{"hidden_act": "gelu", "norm": "layernorm", "qk_norm": false, "tie_word_embeddings": false, "init_std_qkv": 0.0395, "learning_rate": 0.00226, "lr_head": 0.00694, "warmup_steps": 474, "decay_shape": "linear", "dataset": "wikipedia_en"}
MLP neurons of a small language model. Each row is named by its layer, matrix (up: input weights; down: output weights) and neuron, and shows model dimensions 16-143. Each number is 128 + 32 x the weight over its row's rms, rounded and kept within 0 to 255.
After each neuron's rows, "fires after" lists the tokens most often just before its 100 highest values on Wikipedia text that the model never trained on.

L10.up4 [106 167 101 138 172 108 123 141 146 125  71 112 164 140  97 133 177 121  92  54 109 140 125  99 104 117 106  88 143 126 109 155 147 144 124 124 129 140 129 112 133 127 115 149 148 163 138 130 187 214 120 161 182  95 136  98 104 133 171  63 200 120 132 108 140 133  54 106 123 130 164 130 111 102 153  67 145 137 139 112  78 141 105 109 137 122 134  81 134 149 163 102 117 177 132 117 136 166 118 183 105  98 113 131 132 109  75 110 200 106 141 118 103 196 149 126 128 133 153 212 137 138 165 101  89 151 123 150]
L10.down4 [137 135 149  96 153 111 117 113 169 146 175  81 156 154 156  98 130 115 127 162 146 107  81  93 175  62 111 142  72 110 197 127 175 169 126  53 136  81 117 164 156 116 147 145 114 170 169  87  84 108 144 105  99 166 115 111 121 134  79 112  79 102  72 194 130 146 118 102  95  43 117 123 113 124 116 142 161 117 129 165 118 107 161 168  44 133 120 211  94  96 157 126 156 129 103 143 122 176 124 129 136 129 200 108 125 156 158 105 134 165  95 143 117 123 184 187 169 119  75 129  84  91  73 162 112 111 131 134]
fires after: " c", " st", "st", " cent", "C", "c"

L8.up120 [125 127 113 146 149 123 121 177 131 139 104 100 159 147 123 105 100 108 174 104  80 124 152  83 108 123 143 181 167 150 123 120 192 197 205 120 112 166  89 111 125 162 136 147  99 101 139 108 159 127 126 176 119 148 148 100 162 150 122 134 177 116 117 155  48 111  82 140 107  87 140 118 123 127 130 105 148 112  97 110  77 162 160  46 190  45 176 148 120 171 159 111 164 139 108 148 109  91  91 156 161 128 103 145 155 100 114 219 142 106  87 113 176 129 142 115  55 133  89 131 166 142  86 105 130 120  79 147]
L8.down120 [103 188 157 129 122  50 119  72 111 148 151 149 138 121 120 161 119 200 109  99 107 154  84 151 130 140 138  83 115 173 127 121  68 160 141  83 147 122 141 157 127 129 137  90 134 119  98  65 136 113 115 109 109 104 105 159 158 126 186 109 129 106  71 141  93 141 131 103 140 209 122 153 125 171 148 158 101 157 139 105 104 130  87 109 101 163 110 135 150 136 123 136 135 101 151  98 113 173 145  85  89 147 171 133 108 117 159  91 122 127 105 127 107 100 128 129 138  65 136 148  84 152 128 156 135 168 140 121]
fires after: " p", ".", " P", " |", " sp", "P"

L9.up70 [ 91 162 177  95  89 195 104 105 156 143  95 171 151 122 122  68 106 101 167 117 120 184 140 125 137 148 103 115  98 115 123   5 132 106  93 125 111 190 116  92 118 155 115 102 113 119 139 149 133 111 116 146  55  89 131 114 139 124 160 155 141 108 170 104 141 147 148 119 147 155 132 110 161 123  84 178 112 111 108 157 137 128 103 142 162 139 133  54 148 127 136 123 136 144  88 100 121  99  84 163 195 121  86 208  97 131  85 151 130 115  99 108  86 159  70 148 150 116  90 154 111 159 125 125 170 140 101 158]
L9.down70 [113 147  93 161 142 128  93 142 149 126 115 105 114  83 118 159 106  92 110  70 125 130 160  54 152 174 129 178 152 115 150 213  89 141 134 125 195 123 112 113  91  15 122  75 180 110 145 139 136 129 127 138 131 153  87 126 118 170  94 169  80  84 143 155 130 142  85 159 147 110 105 130 139 134 112 118 127 125 113 123 103 135 127 141 150  69  52 112 135 134 105 147 124  61 102 155 157 108 156 155 132 131  94  83 125 190 155 135 118 117 137 105 138 144 173 144 166 161 120 203 127  76 159 206  97  97 156 113]
fires after: " to", " would", " 2"

L6.up22 [120 116 171 163  94 171 167 132 107 120  57 150 157 176 146 133 140 131 102 114 165 139 168 201 166  99 146  90 134 119 134 103 118  96 176  96 102 158 104 111 110 153 187 152  84 126 145 128 170 129  80 114 163 119 119 129 144 145 137 120 127 121 131 124 140 126 104 118  99 125 121 147 119 125 107 105  90 139 135 130  65 147 130 160 161 145 112 163 111 149 160 147 158 170  71  82 110  89 129 143  36 110  84 202 134 125 152 112 106  95 118 102 111 183 110 168 136  78 172 132 146 140 112 156 116  98  91 102]
L6.down22 [164 134 135  98 113 104  81 122 104  96 100  63 121  95 151 131 126 140 120 123 118 136 144  38 115 141  49 147 130 118 164 162 186 109 142 141 146 122 174 136 131 110 104  80 151  63 103  82  40 200 123  84 106 133 113 179 142 131  81 139 127  99 158 143 171 145 178 161 139 151 132 151 118 122 127 135 116 144 127 102  93 114 183 132 190 148 140 142 129 105 175 150 121 140  67 208  94 140 136 142 144 128 118 123 155 151 106 195 120 177 138 128 163 187  90 132  83 102 116 100 106 134 122 142 110  70 157 127]
fires after: ".", "\n", "==", ")."

L6.up280 [116 168  89 148 207 138 145 119  96 168 115 106 111 120 108 164 150 110 136  84 142 156 154 169 161 171 145 133 178 112 123 136  89 135 167  91 102 123 143 123  96 166 167 128  79 135 126 109 163 140  73  95 218 108 130 118 147 168 174 144  94 127  69 127 119 139 145 122 207 142 128 143 144  95  86 136  79 143 139  94 159 144 168 171 116  95  77 165  55 109  99 127 158 158 122 106 108 127 124 132 133  91 152 216 150 169 136 121  63  84 100  94  61 120 114 148 119  94 165 131 125 170 121 177 166 151 145 138]
L6.down280 [112 117 191  84 119 123 110 106 166  96 134 159 121 151 104 153  86 198 134 145 114 118  90  89 151 134 138 123  96 166 118 138 161  70 132 110 147  95 139 149 113 117 128  83 103 107 138 138 137 182 104 111 141 140 131 177 165 119  50 101 109 109 141 146 121 193 161 161 112 157 136 162 116 153 144 144  98 147  37 135 109 171  87 148 119 106 107 168 116 139 100 111 120 110 121  93 126 235 116  88  92 108 171  74 139 136 116 133 153 135  73 146 199 176 129 145 134 116 138 171 105 156 163 237 103 103 178  55]
fires after: "|", "-", "==", "\n", "The"

L8.up15 [116 130 108 106 143 149 108 146 179 110 179  86 162 157 175 136  97 117 115 107 125  94 178 156 108 161 117  90 141 137 103 107 121 143 147 129  75  87 111  96 145 166 118 119 136 112 142 170 174 132 162 104 171 140 154  99 149 109 169  92 100 118 173 106 119 104 102 163 134 106 108 114 104 169  78 140  72 114 169  94 103 123  94 130 137 123 129 177 151 142 113 128 164 149 134 157  54 187 138 140 165 143  60 142 112 115 148 121 145 157 172 128  41 136 103 163  93 155 107 104 130 125  90 103 159  88 131 131]
L8.down15 [101  83 178 178  86  84 176  49 158 117 116 213  95 123 143 112 103  96 127 125 106 152 113 119 136 181 115  81 131 140 105 130 120 178 157 155 110 184 164 187 138 135 138  53 127 116 135 143 131 110  50 157 124 129 143 126 156 103 183  95 102 179  82  86 104 162 106 109 131 114 130 133 119 123 149 101 137 170  89 198 154 145 148 122 181 175  74 109 136 164 157 201  77 121 126 111 160  70 130 133  95 156 169 115 129 154 110 138 135 100 116 131 126 137 117 120 147 134  95 148  81 111 170 132 106 130 141 121]
fires after: " G", ".", " H", " g", "S"

L6.up243 [123 178 135 119  61  92 155 179 129 140 151 121 123 130 196 142 127 101 144  92  96 117 160 167  69  87  94 183 113 143 111 140 173 149 180  88 135 168 105  80 141 111 158 164 185 137 145  99 114  94 109  94 160 144  91 147 105 145 205 177 119  79  91 119  72  84 106 140 156 126 113 126 133 202 153 111 101 169 162 121  90 137  83  98 150  76 151 137 129  97 105 182 200 102 128 134 161  92  98 139 164 133 158 178 158 144  97 155 163 112  96 133  63 140 113 143 176 143 116 119 145 132 147 111 168 148 119  87]
L6.down243 [113 153 104 108 113 125  72 121 131 156  97 167 129 140 114 115 190 127 194 173 123 126 143 116 177 142 168 147 138 142 137 111 115 159 179  81  98 116  41 135  98 156 115 177  73  89  88 148 117 119 165 191 104  82 123 153 121 146 120 175 138 138 143 101  75 114 140  91 116  83 151  90 109 156 164 147  88 151 110 189 117 149 163  83 138 131 170 111 140 159  97 131 119 138 128  53 145 126 187  94  55 159 105  86  39 142 146  72 107 182 113 124 142 198 106 128  68 184 137 159 109 144 131 140 100 154 139 174]
fires after: ".", "\n", ",", "8"

L9.up192 [132 152  76 110 178 134 178 144 140 139 101 115 124 109 164 130  72 160 164  54 211 145 172 182 148 130  84 139 131 101 125  98  87 138 194  91 111  99 105  89 138 132 127 146  86 138 157 119 134  91  90  60 220 172 114  96 132 141 170 185 156 148 120 109 162 157  81 126 154 131 109  88 122 124 122  91 144 174 201 124  79 103 113 108 117  73 124 171 124 145 123 169 163 105 122 124 164 136 114 192 104 155  95 124 124 150  98 113 130 108 116 119  75  96 147 165 152  95 135 104 114  97 137 104 173 166  74 146]
L9.down192 [186 142 130  96 114 161 128  69 101 166 142  73  87  69 101 119 137 153 138 123  95 141 139  86 178 106 160 123 101 144 150 118 131 149 117 144 169 111  96 185 125 115  62 120 103 137  79 143  70 115 179 147 111 114 168 145 143  90 103  75 123 137 147 132 116 166 150 137  56 184  88 145  73 138 130 178 129  94 111 155 160 156 135  96 116 200 141 131 154 144 176 115 103 133 151  91  80 139 194 113 136  91 113 126 158 174  88 117  91 191 102 128 134 128  91 131  56  94 204 135 113 133 140 146 110 129 158  85]
fires after: "\n"

L6.up203 [119 115 130 142 178 131 150 123 135 146  63  98 136 129 168 137  39 105 108  75 194 113 155 198 152 134  76 137 160  78 124  95 144 142 161  92 178 129 115  90 126 113 174 146 115 139 128 107 130 131  83  74 206  95  73 137 133 156 144 153 136 118 125  98 164  84 106 140 141 130 124  82 145 172 111 131 147  84 184 119 130  98 130 133 161  48 128 179  61 123 126 149 158 180 127 202 146 133 120 169 147 134 108 209 121 155 115 138 154 139 112 115 112 154 110 167 121 112  85 119 141 135 117  99 190 187 102  78]
L6.down203 [159 123 191  95 125 118 141 127  63 124  93 103  91 123 139  81 139 140 181 177  83 124 161  65 161  99 123 137  98 136 146 131 106 107 127 168  87 124  45 165 131 155  94 140 139  39 158 146  33 166 145 131  91 140 146 183 148 109  74 151 140 130 111 140  99 160 198 133 114 160 124 149 113 112 129  92 114 183  88 143 117 160 147 140 162 103 144 152  97 141 154  84 125 108  79 144 109 123 172 131 169 128 131 111  87  84 161 186 101 162 118 121 188 136 126 102  62 168 110 197  96 125 142 157 125 120 132 173]
fires after: "\n"

L15.up252 [121 126 114 157 149 176 149 128 123 115 109 147 140  96 143 153  91 179 143 152  91 136  56 152 162 147 100  46 142 207 108  50 147  91 108 121 139 132 174 113 125 168 135 112  89 152 174 141  79 139 114  96 151 141 123 128   2 139 135  97 125 175 157 135 110 120  61 134 126 131 173  87 205 159 160 176 133 113  95  83 121 122 106 117 137 119 146 183 142 135 137 129 135 146 107 134 128  98 157 137 186 149 117 153 102 141 108 144 176  41  83 129 157 121 110 138 113 174 103 144 134 142  97  89 172 161 115  83]
L15.down252 [151 196  83 137  84  61 151 134 107 127 144  93  75 147 176 101 165 120  82  76 112 141  73 158  82 176 136 148  91 142  94 133 152 162 112  56 133 121 171 132 121 167  92 123 140  97 150  98 169 105 105 204 127 109 103  57 111 135  91 105 138 113 203 189 166  84 203 130 165 152  91 125 131  96 147 147 118  82 118  95 139 132 117 116 166  80 122 128 186 159  72 123 137 152 124 132 117 114 105 138 146 143 156 137 171 115 139 150  56 148 168 112  97 122 126  98 140 103 166 104 144 119 133 128 112 138  97 129]
fires after: " in", "f", " e", "s", "l", " n"

L12.up180 [114 155 110 121 126 126 107  56 145 151 152 193 158 165  92 134 127  84 103 147 134 162  63 102 103  67  99 138 116 128 157  86  93 194  77 129 117 230 149  64 113 147 128 134 137 199 132 172 113 137 136 143  98 129 115 136 151 123  91 129 142 102 139 139 123 167 145 137 184 210 153  97 115 140 126 108 149  98  92 158 164 161 116 133 162 134  94  44 149 130 133 143 105 152 120  94  98 113 145 156 138 129 118 111 109 167 117 113 169  95  75 125 122 172  88 116 131  95 102 156 140 139  90 141 180  65 152  96]
L12.down180 [129 151 180 104  83  30  96 197 172 183 126  57 142 108 154  80 119 172 115 171 132 127 173  64 142 126 145 141  80 168 134 163 176  95 139  66 144 114 120 149 138 113 100  73 144  73 149 107  97 140 139 114 160 132 131 174 116 128 125  90 122 131  89 159 125 137 101 178 118 124  50 108 109 140 144 102 142  95 198 128 119  85 144 113 134 150 123 107 151 109 104  98  99 141 136 175 174 101 145 124 171  44  78 161 130 110 145 107 120 123 170 110 153 127 132 114 154 126 108 106 127 136 106 158  81 114  87 116]
fires after: " in", "a", "f", " to", " Ab", " ac"

L9.up243 [121 163  77 101  94 158 167 121 113 132 152 157 121 147  92 137 136 162  80 171 162 135  86 170 109 115 185 114 117 168 106  36 148 161  76 126  80 157 140 139 139 119 185  69 109 153 154 207 145  84 117  93 170  63 130  95 170 147 116 108 131  90 103  93 116 135  80 130 117 154 175 121 155 137  90  74 157 173  70 102 149 140  89 154 138 141 124 150 111 125  88 146 102 120 207 119 135 173 146 127 124 105  30 144 161 193 132 127 171 171 111 135 137 157 127 126 174 152 170 150 157 122 110 169 111 128 158 160]
L9.down243 [126 153 189 114 108 141 109 119 101 214  79  62 146 108 119 142  99 124 157  84  80 103 172  69  94 136 152 160 137  99 113 132 135 125 176 101 176  81 176 111  97 123  88 169 124  97 135 138 119  79  97 190 157 120 129 168  93 144 150 106  52  75 100 147 123 164 141  95 121 107 143 127 111 132 126  90 145  51 125 133 121 135  82 101 117 142 120 124 140 169 132 114 155 144 117 142 134 130 115 141 129 134 144 144 135 155 140 134 113 180 125 131 100  97  91 150 126  74  76 153 175 162 123 247 146 147 117 152]
fires after: " in", " to", " pop", " of", " cont"

L12.up220 [116 169 149 118 139  59 131 159 117 125 132 122 180 157  97 120 133 123 136 138 173 120 222 138 123 132 113 101 180 157  99 136 105 118 158  84  68 120 127 135 127 159 136 137  62 175 133 133 138 159 130  53 145 173 123 110 134 175 150 125 180 108  75 158  93 137  74 138 129 181 137 124 104 163 108 130 143 143 117 106 114  85 138 149 154  89 174 114 159 120 144 119  68 168 133 167 147 182 123 133 108 135 196 120 119 131  92 147 179 140 144 146 123 171  88  92 105 171 184 137 118 151 126 153 127 147  84 155]
L12.down220 [135 142 172  94 135 159 128 125 123 126 154 178 199 106 168 164 134 102 124 111 163 142  95 165 111 133 162 157  69  72 137 105 115 152 119 141 137 152 165 133 124 152 119  98  89 150 103 137  96 144  98 117  69 170 112  86 152 137  70  85  71  99 157 137 132 190 133 133 117 106  81 166 112  64 125 137 143 120 130 162 125  98 117 143 165  91 140 136 156 145 122  74 147 151 125  79 132 144  84 105  91 150 107  96 114 121 117 106 175 182 116 127 150 127 113 155 113 117  99 134 146 152 111 109 142 147 120  99]
fires after: " St", " b", " cl", " st", "erson", " c"

L15.up319 [ 86 124 156 120 127 171 198 137 105 174 164 136 163 118 146  82 134 158 114  96 166 224 184 104  87 180 111 101  99 140  84 122 140  89  76 134  90 150 127 111 145 181 121 170  83 167 140 175 110 107 171 100 140 179 137 122  72  76 128 159 113 155 137 150  92 150  66 106 117 143 157 122 122 104 164 124 137 168 105 174  71  74 154 108 106  78 125 172 121 138  72 162 154  77  98 108 149  89  90 127 127 121 109 134 123 149 138 177 133 114  63 116 155  97 101 118 142 136 102 125 155 146 138 161 118  74  91 158]
L15.down319 [135  97 148 176  67 114 112 137 138  86 113 112  88 136 138 202 129 119 152 144 117  60 166 129 121 160 115 173 104 109 158 148 142 189 164 182 152  83 144  72 154 102 197 182  76 137 175 128 101 106 161 137 137 130 111 105 106 152 108  57 187 149 100 128 102 129 158 141  77  97 134  99 142 142 127 129 140  99 108 117 180 136 137 114  60 116 112 124 133 163 113 153 104 172 114 154 154 137  61 110 143 123 141 132 150  91 115  58 103 150 143 174  80 119 153 109 140 161  99 166 156 160  64 139 123 123 102 115]
fires after: ",", " (", " to", " in", " on", " 3"

L9.up190 [122  83 155 160  94 151 161 162 118 150 116  95 112 120 174 187 138 116 112  54 114 119 114 151 174 111  53 157 140  94  89 142  94 187 121  84 149 121 111 124  89 163 100 124 119 109 156 112 134 200  89 132 136 137 140 115 140 133 154  96 116 149 126 126 128 120 157 105  92 149 130  98 195 129 130 125 128  63 156 120  97  95 192 129 196  46 115  68  86  88 108 121 133  80 143 158 145 164 178 119 122 154  88 205 125 184 116 146  93 147 139  93 157 134  85 171 115 103 140  93 108 108 183 165  83 133 108 122]
L9.down190 [ 93 125 145  72 179 146 171  63 122 153 144  94 111 117  70 142 110 170 193 101  64 173 124 161  86 139  97 144 103 160 101 113 181 155 160 128 162  99  88 141 126  87 121  86 141 135  81 142  55 131 194  91 125  91 134 139 124  92 121 128 101 102 120 123 148  96 179 130 140 160 116 128 127 167 136 139  52 155 124 153 149 156  93 151 137 133 134 155 163 146 149 128 112 165 107 126 159  67  87 131 177 138 192  98 138  98 107 107 114 161 165 141 144  62 127 123  88 187 138  85 155 138 109  66 117 104 158 151]
fires after: "\n", " d", " D", "D", " m"

L10.up86 [113 148  83 136 179 147 240 123  93 153 135  89 110 141 119 111 139  82 181 117 126 121 134 126 160 116 112 134 153  95 134  65 108  79  75 105  69 170 178 111 161 183 135  95 152 154  89 182 129 178  84 132 166  90 160 135 114 114 108 175 108 112  91  84 128 166 110  99 142 101 130  39  73 163 128 135 104  90 149 107 121 167 145 112 139 129  99 121 154  86 132 106 177  96 106 132 123 125 155 134 103 151 112 187 107 166 113 130 175 137 157 102  85 171 112 127  87 155 117 142  95 148 119 179 116  99 118 178]
L10.down86 [240 114 190 141  81 133  71 108 110 137  91 162 123 137 102 102 118 190 104 160 111 133  75 116 108 184 136 120 157 152 149 145 175 150 128 177 172 106 107  84 117  88 130 154 131 100 109 134 114 110 164 147 138 140  82 104 140 124 147 125 159 146 223 148 162  82 117 109 125 177  96 182 146 146  74 109 146 148 148 156 119 137 108  81 105  74 170 100 120 154 137 147 101 176 165 169 151 140  38  96  98 101 103 105  87 176 133 162 126 134 125 163 115  97 131 112 181 123  68 117 170 118 157 116 198 151 101 103]
fires after: " H", " C", " g", "H", " h"

L9.up229 [117 152  91 194 110 113 217 138  62 152  88 139 164 128 120  87 113 121 111 186 113 140 176 155 131 104  95  94 116 154  94 115 159 138 134 124 112 130 125 120 119 149 170  81 124 141 174 127 148 107 140 121 108  91 130 143 128 116 107 127 164  90 159  91  86 158  99 182 122 136 144 117 144 131  80 106  80 115 151  81 100  90  66 111 143 121 156 113 166 112 103 161 174 152  94 171 107 109 112 141 181 168 140 124 150 106  99 165 211  90 167  87 152 132  99 130  73 141  72 142 191  88 147  88  84 119 112 100]
L9.down229 [112 143 113 155 149  68 148 202  80  99 154 103  71 128 108  93 123 178 158  38  98 122 140 111 161 141 123 171  57 115 157 148 160 168 103 132 101 160 138 163 129 142  49 129 185 119 134  52 151 102 127 129  99 161  50 146 130 135 134 155  63 102 108  96 193 137 117 156 144  67 132 142 130  85 103 160 172  96 118 111 117 141 112  91  95 154 132  89 132 111 119 127 153  91  67  64 118 129 160 161 135 158 163 155 181 140 152 120 113 150 179 135 101 152 113 102 167 133 128  99 104 102  85 138 115 199 139 183]
fires after: " f", "p", " e", " n"

L6.up221 [105 139 104 132  82 116 160 157 181 143 109  87 142 191 147 137 144  96 166  71 125  97 147 111 169  84 152 164 138  68  98 127 139 169 153 133  98 179 110 119 138 111 147  85  84  89 155  98 167  93 134 160 148 125  90 122 121 151 157 101 124 118  94  97  79 105 113 150 129 135 132  89 117 129  82  92 180 119 146 123 120  98 143  69 165 101 125 119  98 172  20  77 166 128 118 122 126 152 165 143 148 136 109 159 122 134  73 130 177 104 169 111  98 180 124 139 114 132  78 128  92 172 142 149 160 162  80 128]
L6.down221 [116 149 167  96 100 112 138  49 123 140 137 102 130 124 120 128  74 145 105 142 140 117  63  86 192 118 129 145 139 113 198  78 151 100 187 130 134 115 109 150 143 110 124 155 117 121 134  44 213  73 144 115 110 173 147 153 140 124 105 175 138 132 101 153 134 175 134 162 159  96 161 158 148  83  94  35 138 123  85  90 103 109 134  86  93 146 129 143  86 199 162  92 142 174 135 138  94  77 144  80 173 118 140 115 146 115  59  64 128 154 124 140 147 121 150 134 182 191 119  76  89 158 134 116 132 140 136 122]
fires after: " |", "-", ".", " \"", "\n"

L6.up30 [112 166  80 147  95 220 167 115 169  85 134 134 164 103 166  43 147 141 102 129  82 171  95 121 114 126 104 109 121 162 123  83 134 132 105 118 130 172 187 114 146 137 183  91 153 157 132 177 102 153 158 102 109 156 142 133 105 113 113  86 179 137 164 142 114 154  98 122 129 152 152  88 165 123  95  95 119 150 131 117 105 114 103  95 139  72 154 108  88 132  53 158 109  92 102 117 152 116 189 184 137  89 139  84 158 149 126 126 154 136  65 128 132 193 113 144 175 187 107 141 167 120 100  99 148 142 119 119]
L6.down30 [130 130 116 155 154 170 166 112 102 141 139 121 121 176 140  96 151 117 153 164 151 117 117  76 152  53 129 132 120 117 114 124 131 132 134 133  55  93 141  89 133  88 141 155 139 183 182 169 104  91 106 134 140 149 126 150 142 134 149 202 150 161 100  90 111  85  90 131 169 123 117  61 172 123 125 188  99 179 101 133 106 138 112 146 123 129 229 104 166 129  78 158 129 159 132 114 125  73  99 190 143 150  81 133 105 103 144 116  64 135  77 125 119 173 112 130  85 159 101 140 167 166 101  99 132 125 181 121]
fires after: " to", " in", " of", " for", " be"

L9.up133 [111 127 108  84 191  80 104 138 145 172 128  15 143 122 130 135 142 148  71  90 175 103 115 121 126 161 145 135 154  96 145 128 129 141 160 101 100  96 109 122 113 141 102 168 140 132 152 121 132 134 123 117 127 153 175  76 129 111 149 127 137  97  74  75 143 111 154 162 118  91 136 106 118  87 124 124 135  95 168  95  56 145 170 114 138 140 150 190  91 125  80 106 122 142 183 188  96 205  83 182 133 180 130 144  53 157 145 121 152 177 155 130  57 199  93 113 104 110 189 110  99 130 128 192 111 144 108 175]
L9.down133 [151  97  99 110 115 120 165  94 146 121 127 125  62 118 157 119 130 108 169 135 119 112 127  87 167 124 135 146 132 155  93 123 123  93 143  73 112 154  74 131 188 134 171  93 116 215 139 183 149  95  93 149 110 138 111 167 149 145 157 112  96 100 151 127 101 183 138 136 116 133  54  97 128 127 163 134  58 127 133 113  88 133  88 129 131  82  97 143 150 157  89 162 104 120  97 196  95 105 147 133 159 122 123 151 199 160 134 126 102  96  70 121 176 151 140 176 126  93 122 152 175 146 167 136 126 159 106  37]
fires after: " H", " G", "G", "er"

L10.up274 [119 118 101 116 163 137 160  87 176 140 142 110 176 118 143 120  69 116 142 128 147 114 103 115 169 117 143  86 163  96 146 135  76 150 151  94  82 117 140 153 143 152 127  66 128 119 126 159 185 160 105 116 137 121 140 135 133 151 142  99 129 166  92  62 120 103 133  59 138 182 100  97  64 167 119 200  68 151 142  59  45 106 151 161 136 105 103 132 108  90 127 127 124 136 124 121 126 174 161 129 146  77 119 182  66 143  81 102 141 135 131 126  71 171 129 131 151 108 129 135  98 153  93 175 153 178 127 190]
L10.down274 [213 180 171 176  93 126 129 146 108 104  95 139  79 149 107 138 224 155 122 135 107 160 103 117  88  95 130 139  96  91 144 155 149  53 113 170 152 143  97 139  76 125 147 118 148 109 118 109 111 137 107 126 161 152  98 108 144 122 123 183 137 109 148 182 165 114 133 165 142 115  81 188 130  85 104 124 182 203 133 127 156 145 128  57  71 145 145 126 155 207 147 167  94 122 174 104 113 103  82 123 120 156 137 123 174  89 145 119 158 131 146 153 159 102 116  86 134 125 111 131 176  90 178 116 131 111 154  23]
fires after: " G", " g", " (", " h", " H"

L6.up100 [126 151 157 104  95 190 156 129 148 133 118 134 187 176 101 165 122 150 131  84 128 122  75 148 128 163 206  87 161 149 113 109  71 105 107 109  94 181 163 125 165 140 150  60 139 146 165 217 125 134  91  79 104 149 155  81  66 100 107 150 140 133 129 134  96 173  88 132 135 122 147 111 123 140 143  82 132 150 137 124 126 117 127  65 124  90 126 106 133  84  99 129 192 164  86 104 125 143 206 109  90  68  65 155 102 178 126  94 155  83  93 124  90 126 131 126 126 127 140 147 109 167  96 115 142 118 120 166]
L6.down100 [102 128  62 130 141 131 125 169 117 163 155  57  95 142  90 125 134 145  99 201 140 122  53  96  58 164 172 123  92 119 110 129 119 182 149 134 118 196  96 130 162 137 128 160 115  85 166 114 135  79 139 147  81 122 116  99 161 118 136 161 160 176 115 194  98 124  62 150 120 101 129 119 166 139  26 127 106  87 119 142 113 141 142 102 118 156 117 137 139 162  78 105 136 126 164  86  90  90 172 116 112 164 188 141 164 149  99 103 118  87 106 140 116 116 126 142 123 111 104 183 155 112 141 255 134 123 163 135]
fires after: " in", " of", " the", " at"

L8.up202 [112 141 147 142 133 135 102  84  98 130 118 121 153 122 143 117  83 146 191 120  98 154  75 156 152 158 123  70 140 170 131 108 126 165 147 108 128 146 151 117 178 137 145  45 118 128 115  88 166  91 130 170 112 183 135 186 110 129 152  82 165 104 128 115 107 136 107 140 142 180 147  80 151 170 117 122 105 101 188 170  70 124 184  98 136  68 131 154 140  81  99 114 131 135 134  90 141  96 151 185 161 123  69 179 117  72 102 138 139 118 116 118 165 121 109  95  99 140  78 213  90 124 147 103 152 125  83 104]
L8.down202 [141 112 150  72 115 123 131 137 176  98 157 116 112 132 114 148 172 155 125 123 123 120  73  86 182 143 127 135 132 171 146 134  48  94 134  95 169 114 123 171 180 123  93 127 127 125 120 131 142 101 176 122 140 155 143  93 119 161  74 121 135  96 113 148 122 157 129  96 174 119 124  71  97 128 155 135  76 174 137 169 125 157  56 160 136 120  83 178 109 133 201 120 159 117 167 165 140  57 125 108 185 136 122  60 130  81 148  91  75 131 103 175 162  80 144  54 119 113 169 151  89 169 128 145 152 147 158  70]
fires after: " |", " to", " he", " p", " f"

L8.up140 [110  84 164 110 126 121 129 113 140 137 143 116 141 155 213 119 122  82 156 125 131 143 129 114 135 112 135 134 155  82  96 118 149 137 192  81 142 159 125  59 158 117 124 123  68 126 131 144 152 149 157 135 145  54 138 131  86 128 172 108 113 116 115 112 137 146 155 120 134 107 115 166 129 174 104 192 161  92 181 136  41  81 132 120 173 138 129 191 104  98 101 119 138 135  95 106  69 126 136 151 187 108 116 197  86 139  86 148 103 182 210 127 115  95 115 149 133  88 177 107 124 121 127 135 137 100 101 110]
L8.down140 [133 146 106 102 139 117 103 159 113  85 181 120 150 155  95 110 158  89 106 128  68 131  81 190 109 133 120 123 122  98 113 148 165 129  99 133 172 187 105 191 130 120 120 143 142 112 135  79  63 113  49  76 116 116 180  81 190  92  86 205 162 117 111 138 117 174 113 187 123 144 165 146 107  87 125 127 160 103  84 141 131 119  67 119 119  93 142 114 131 140 234 134 133 108 128  97  69 122 153 142 116 167 144 124 151 126 130  50 102 184 192 109 103 137 136 162 121 110 114 104 140 112 142 116 154 118 152 101]
fires after: " (", " B", " w", " Sh", " K", " H"

L9.up54 [111 161 164 209  93 127 133 113 182 116  87 174 164 126 161  90  99  81 136  65 154 144 105 111 163 107 105 111  86 112  80 130 154 171 154 132  86 165  83 136 141 163 122  96 100 122 122 145 173 121  99  93 101  68 146 119 189 159 161 171  99  82 127  97 117 121 126 133 166 138 131  78 191 202  77 103 126  96 140  94 123 179 104 111 216  85 119 109 158  99 144 141  93 152 108 126 144 209 135 120 118 139 154 128 101 116 136 118 114 106 128 114 155 158 103 103 146 131 105 150 161 143 113 193 124 196 110 119]
L9.down54 [146 130 165  27 116 100 146 133 186 104 174 116 144 129  96 109 174 127 184 140 101  84 172  99 131 132 150 160  96  89  92 148 147 145 119 182  89  69 101 176 115 118 114  93 162 136 161 122  53 130 136 152 139 194 136 193 144  98 110 181 138 130 126 141 122 150 145 107  62 118 126 132 108 108  91 162  80 142 138 120 115 131 119 136  97 142  77 101 145 113 161 107 126 142 121 116  56 165 109 157 146 143 136 131 124 117 119 168  88 170 144 172 146  57  37 123  93 152  81 136 108 159 195 103 141  80  98 142]
fires after: " d", " D", "D", " re", " were"